Part of a small language model's weights.
Architecture: RMSNorm before each block, rotary positions, no biases in attention or MLP, untied embeddings.
MLP neurons of a small language model. Each row is named by its layer, matrix (gate and up: input weights; down: output weights) and neuron, and shows model dimensions 128-223. Each number is 128 + 24 x the weight over its row's rms, rounded and kept within 0 to 255. Numbers have three digits each. A neuron's up and down rows have the sign that makes its largest values positive.
After each neuron's rows, "fires before" lists the tokens most often just after its 100 highest values on Wikipedia text that the model never trained on; "fires after" lists the tokens most often just before its 100 highest values on Wikipedia text that the model never trained on.

L2.gate1016:115133134104108168137173107121112116134122063077121142127161135068146144132156139119164113150129111131133129093129096106170136125082102109124147119150169109083131131168129150143121148147124148102120096113135141119123112076169085117185166127113127098140129143130135124106147169096090103097
L2.up1016:100159151086088152152122101140141132161132119135096111148121150118153155111122116070138079173122077147193123148118133094165156134128090099117131116110143115086099111142103139151101126157099147142137118110139118133152102082109062102164180108085121171146146142155122110100121136072098093096
L2.down1016:139132153138118095156079157144129133133129185138097106121101108156090124132100118139099153114096128134052102129134137143059132105116135162125110134113077168142133123113080077109143163140138084145139128158120115130151161167085150147107109116119134195144133141108132104135125114118131114125
fires before: "9", "7", "5", "8", "4", "6"
fires after: "9", "1", "8"

L2.gate277:069094156162140088073094116146111149129122093170147136123127142134159148179132114164172127176120117125158117117141141121136097093176130153161131125214151146113136140141106133136182150159129116112127104123107123070154105093089147115145092171101103118135129136107083125146077082108100153105
L2.up277:123114134174147114131146140106165131093119122114166140170087127107137099085130123114110128118104149139122171126078140118130163107097135096143079124115147151174142135141107126162134097100111132146128117110132161191105114113128125129068089136141133136086117120082106161090125139150159143144
L2.down277:093156141128141139143171081119140094120153100092152081102127114099097144119125132132129128113094126066127122113094090148112141193083115094081171122111172096126134102136096095132090119123157127155143141124125158183103127138125105121090115122107156138178161149143167121115115162139175150121
fires before: "3", "0", "2", "4", "6", "5"
fires after: "0", "-"

L2.gate950:122138159138143106148180126152132134092088122131179157126081099079089097146144132080146147123140103167127136116143141086099122085149120135132146117117156134162137133142161128125119084119142106126141165139168134120134161178166145111109102150145103135121144098074136086143143119143138155144
L2.up950:096142150122130161109114158117190141165107126151106145116162131108140106106104118136113126122082135115133129151125105139088099128147129120148120123118166121109122172086148149112127134111140093133101082144107140146095099101135132166122128116143137123209117094070124141126153149118144134098
L2.down950:136109089118134142138124127104128136135145138147082107124130116140128133144143091123117127116120133103108111075064123118139160165117104134151117090131108144130123102111079122128119142137103144182173137099132099125132122123077129111139156126119159148099115138120111144083083145116143110156
fires before: "3", "4", "8", "9", "1"
fires after: "0"

L8.gate986:119140106137117121100114109137139104111135099112149120107131132088147163158150093125099100138103118115106171141112109122137161119172148072160129128138085108146147152157108138129141095126128125074103118143111160091126137084108081125137123108090141107131135138153118123116153134127096124122
L8.up986:143155124139134100127167148111114120171121160110165183147131115134138078105175152134136148112156140109069113119115148128148145160133166134106153130155124147177076093156117136072134175109098147140139145151074083143129125152082099098082126161121116137149127143081114163121125091119158169100
L8.down986:199138132123129137134112090108112139162130157118144148123165070152124129197146139131132135123101142090124128124140106159123116150125149120125166166175130160145126139114115150119106152108116164143131145181079138158169118133131088140124091132099126148133143156120110173081132125104130129141
fires before: " ", "0", "1", " |", "2", "3"
fires after: " |", " ", " —", "1"

L11.gate365:131109121127122100138136107120129153105102124129128087073143150142100148140147082143177092131113134161109155140144095151110138104138084103145128084179107153128106134114149137137110106164114172162137096100133156077150108132162129121149081135116127135171099146104122073087156120128127093122
L11.up365:109139117078099109148133107116128159132108137115131141167092124196100112168098150103142160146130123102138091109131140121165120118136153132110101131144160105150115086126140129142121124128126152103162175147137192087108132168117119169122107122155108098157114080150163102125136111108140136171
L11.down365:140100114144131090132131119152108138143125138120153119096140162128128115118125110131134118165175139191109130120159071151109150090110125151138096108155133122111105159128093115146127067189142143106143109111141122116165116133142091143137108144124172148123150136166127160100095113125114081098
fires before: "1", "0", "2", "3", "4"
fires after: "0", "9", " ", " |", "1", "6"

L2.gate147:133078111127104129112115082155127143114129127174146136147138135112106158178130143125163148111077126114135126145143175130118105140173153127099115147125122157105097160128139145131130154105190137100088152140124123109121135119111139123109066149143096144147151144155125130093161165091107141105
L2.up147:128128091149153086127173122102122159096122118092126114146088117110164078134119143050136104114130153157112110142134150081145136136145127084150073103132097127130127123136113132123114085082106120135154131109133139126101136141140155135068149097116097116149127138160133107110092162163129145142
L2.down147:152162140124114128106125120145130110174159093139102114160133133142168120116128056138076105171116170139118082092086130160117161108124144098148144155141148090134126117147144135123117125174131135093119093146129151149140143114127109115163167132085146099095130111081132122158117112192134115091
fires before: "0", "2", "1"
fires after: "2"

L11.gate1158:081134096123144104107097082111110115135177180121140164138129107079136136130175101120104141119102128122120136154141116176150156104174145131117144157121115109148194121120131072139169121151110115119140098151109162126104135133109066088113076166128149122112090105103124138111137157155109117111
L11.up1158:127091124141131078091085102128101127128143136114144107164151136151142105117109117115160067108150117132072100156119113126126141109145090137139158178151108105145128129142088145124104126131124165180148110193156115124142122108082124118149130116110133132093126162125134088103118118160116151134
L11.down1158:175127137160103107150102125118143127097134134124122149141144169140098177128133094125132144103103151164104129128145129136126115128142128117136153126131106110166106125159106143116086140111095180113166105168122138175094119121103125135132100139127125054136106118135125142107179129128133132166
fires before: "0", "2", "5", "3", "4", "1"
fires after: " |", " /"

L11.gate996:168112114100153174108142108138136133116123109131102094134148103143139115120133107098127162148157137176130114144091143107113136082104123128114093168147130121128119182136160126142135114184089193093133137118176127134139127143151095108161113123125119156155141126147147117163136144096126091142
L11.up996:141179124123082133118159141149109137123089140137088088167145122124177132133136109103142138158110118146152124151110104093138129096131123105138136129105200134108134128162178154116109086126109135094119095116167106121086167153134142134104167104136116103115126103131128113124153152075100137066
L11.down996:136078114132150138115090155090146128119137135137150165186145097127119168154129099134171158124166149135080110110127110190114136144075125137091146121154100120130137120121071170107147128158137126109115134148124127128155122085142132103106082144153108085125150126134109141108137102141146107073
fires before: "1", "0", "9", "4", "2"
fires after: "0", "9", " |", "2", " "

L4.gate775:093089146117110117156166104116104102093128172055135162143168122137140126097168163122158114144127136144123114121123105127108105135181114104174081130121126123077083167146128136152114155104171145115117141140159139136147085140179074104136133107105095112099117144188132115107144132116114076153
L4.up775:122130122146079136108139114172150097152093102138103116090184133113115115170097125142141121164131132197131120133149152143108144144152167090142104128103100089090139118134154145160117146111149135109165117116103119146143130131157125140123159143123144106134123104178107126143150117138141107086
L4.down775:127102130132090127159156143180144109157154116167101126122092126100141100171099120109121142122098144166170147168127114155129153101164137134163117162187125164127103081152128122132104126172132129134150105114131114158133137177134140172096137116142129134122109088139086132127108068110153119113
fires before: "5", "9", "8", "6", "3", "7"
fires after: "1"

L2.gate769:107141077148142130167147098130142124109147139137116125116083116100131141143124102167104156123129102117134059132107135178140151153144147117126164129105156141166145134129154134141140091176161077156114140136136104138127123155105115155111124084121102146106131151141112136086080116129152097182
L2.up769:131154074149189115158128169121117129133129144163109122144115071066127104137124106114103155160179113100146125140147110131122165096155153098123086148095130133159158121122150106135102078117163116106134140121165120145083103141140163143093132120129109109138109146145156141161132116183140099129
L2.down769:126140108139156086151088171145100159176111139174128136155098127114182129119108093088137130147174131092144137097183124134083107117147164093160092179133095114147125121097157123141080119098143104100133118163141132106113148134153157130122123126122130114111106162142135112131117118106122075087
fires before: "0", "2", "1"
fires after: "2"

L6.gate259:105088112142183125114120152099142136135150164096110133150131100144083109088125109103108139149120134137134095156146132122120113163126172124119149127094109181117168118103143135095162111115142133138110149188127113134155115117068168101128085099138159130107062106140104145107120178113112179118
L6.up259:103095176108144130154104104157162090084097135143093121145108129136131168155152134104119128114140176140150160151168121120137114104115110126144124127123125169107111121156156157090126142155132135154138141136127118186135148117126155158159118133171137141154119137157090124164102150081136149122
L6.down259:174136126133109131127140131116161122141122107119149105170129095112118102107100120120059163114144096146115145130069161124119149143083170143113130107119070137153120119136117141136118107171128131089119111095108141167114119074163100137143152141148113143092121126127149134135147121177159109105
fires before: "1", "0", "2", " January"
fires after: "2", "0", "1"

L2.gate952:146138095101073163170120103112121135149136098135112106148174136110117195074137104112140115153115151127143130134125106144122120122122103177123141139123093125107124157146108139143184139130114121122113156125068143107139163174148137127127159111057116115138133126085109099102141121133083134111
L2.up952:137103130079078106134143115095132143131080129106142118125149097105099137129168125071117117103137150142150126083129112162119157158185123125126130139159126099106155161106159120116140131129088152118136101138107102113162132107101108155111164107114098113139145149124153150118183096149089101126
L2.down952:116139104089117128175123140095112124094099096106129133121101122107130158125120110136110123073171143132169106082129130179105137159108135142137149157147103155122133138105112136146156140122157110139105127155090129103168103122135104088108164090124144142161192096109122100063128155097122111119
fires before: "3", "4", "2", "1", "0", "6"
fires after: "0"

L4.gate890:163125146141170166113154122070114102108164081061113104152126142084152126128166102115102088105110116156104149156126147156113152154155079144129144126114133099132108121141123104108130126153119149113143144170123109151091145118113067161127103095112154068132128166073093097121097117157128131110
L4.up890:110153139150164163106169090104108108135168066087130111155132130090146113137161118123117087098113144145133137144096174140104150156145090161131153118099133116149100142140103125093134113169114160137151149160121093176097147095132055150124108116099155112121137113085133106081123124133119131108
L4.down890:127146137112144168136107131136119103172119103138160152139111126137105082148140145160116126094105151163123143143088132133126089122109133150111133136107133123147114116096078131083150134105150135179129130180120093185129138141137077133098146140148164200108134109098134134093105145122127139142
fires before: "5", "2", "4", " ", "0", "1"
fires after: "6", "4", "9", "0", "8"

L2.gate393:101157146107168145123144128104119117129141126117150158151110137121125131144084130140159119094112124134141111162100136124115096154131153152111148096125139148136090141142087114113121074133149149123132143191123111207095122108120096121123093111126151161126143111121149094085115138099117124108
L2.up393:103163156117131145111127141087135105142109121097135159159109124132115146144124111145117094109113176143109108162118125152121126159134147119124158136125107107143103127144085116137152104130123143115147153191129136160088100061119092120125106105148136117129134130074144098095112127134110098117
L2.down393:105161130111139168145125110130139113165130123118135174162123170161110114165107126141145122098100148131127111115095141136121113120133169127103142105104140129127097142124074119109116136128121145134138147154140117211127151116151092117135081122136124168097157099104144075098100148106131132120
fires before: "2", "5", "4", "1", "0", "3"
fires after: "4", "6", "9", "0", "8", "7"

L2.gate1158:179102128098063125130138127145067092160097146128121106118166175106168142144130140123136138113131146111138165140129148140158123160135111137121167103142082082086108132113124157116131107150133115161102149126098141125156222149127172139146169152099133116124122098100086093118125129153155117119
L2.up1158:201109117103083119136136166134094156136093078129148106107171151157136143102111142138122138137128167131152146133137146147155109150120119087121164126164117087128152115146136158107118147153120117126152146128089118123113164120141146171099185118119137109102135102115093134169154098169132129105
L2.down1158:103110101111178134141077136125118125120120135124121124134086124142132098108142085114141154117145147155127103055127119059122127126096121121132109166093138142175129103137085145130139129103135105169147101125115125138099118135131159110123152137138135140162110128138109138110120143099103114096
fires before: "3", "4", "2", "0", "5", "6"
fires after: "0"

L11.gate522:134201142124128111171144096115146135148079161126149094093149114101113130142142148169134138134156109153130150091134108135153116131108114116144129155164127101083108138166124130149157134109145108127120123109124135097106146122124153134155131109115177130181115189105165150158112132088112124099
L11.up522:151134135118090101128147104089123087174121143142135132157159122131142068120110130144137140160154153167175133086130154108125115112103157143117123120112126163082127142129127109109097110165133123153157137126131150105148153164139114162139169131152115148139195143142114107180113062094084132107
L11.down522:135113105148106104151099126105122167132110104137148149194145168121149136087162100109154111099163143140104131122136089135151124121112112119136117128168135164146119134131120107133123123127147099142145154140154103123160131151176144114123101204138131193136170118111109123072158122159157110117
fires before: "6", "7", "8"
fires after: "1", "0", " ", "9", "–"

L2.gate689:142157106127081178155150124085105148136120136081181129184149118145122141100131134095105137139130148118149146103162116136140163116165129109129143149115078101101114098118132121109121106107101113158100174098111111128103114093136109130124183144066142090125135117149116121170153164172142122109
L2.up689:147153110139057158126126145109116136133106113111108128122130176128121136124126149118112139147122137111125143102178135173135126094157092125122120143151108096074149139109111116120117101121094082161116130093120077118122119116102141135137159110053143096125148124159091118155119138147159094143
L2.down689:147092154118137131136112138185097115149143134148129119081082117090123131097108114123142127100107178145100124133111122101109096118069124132134129124098124126160114133134110125103118149138151142148143132126139135132136132158120156129147135112157119189144142091140151126104124092122113120120
fires before: "4", "0", "2", "5", "3", "6"
fires after: "0"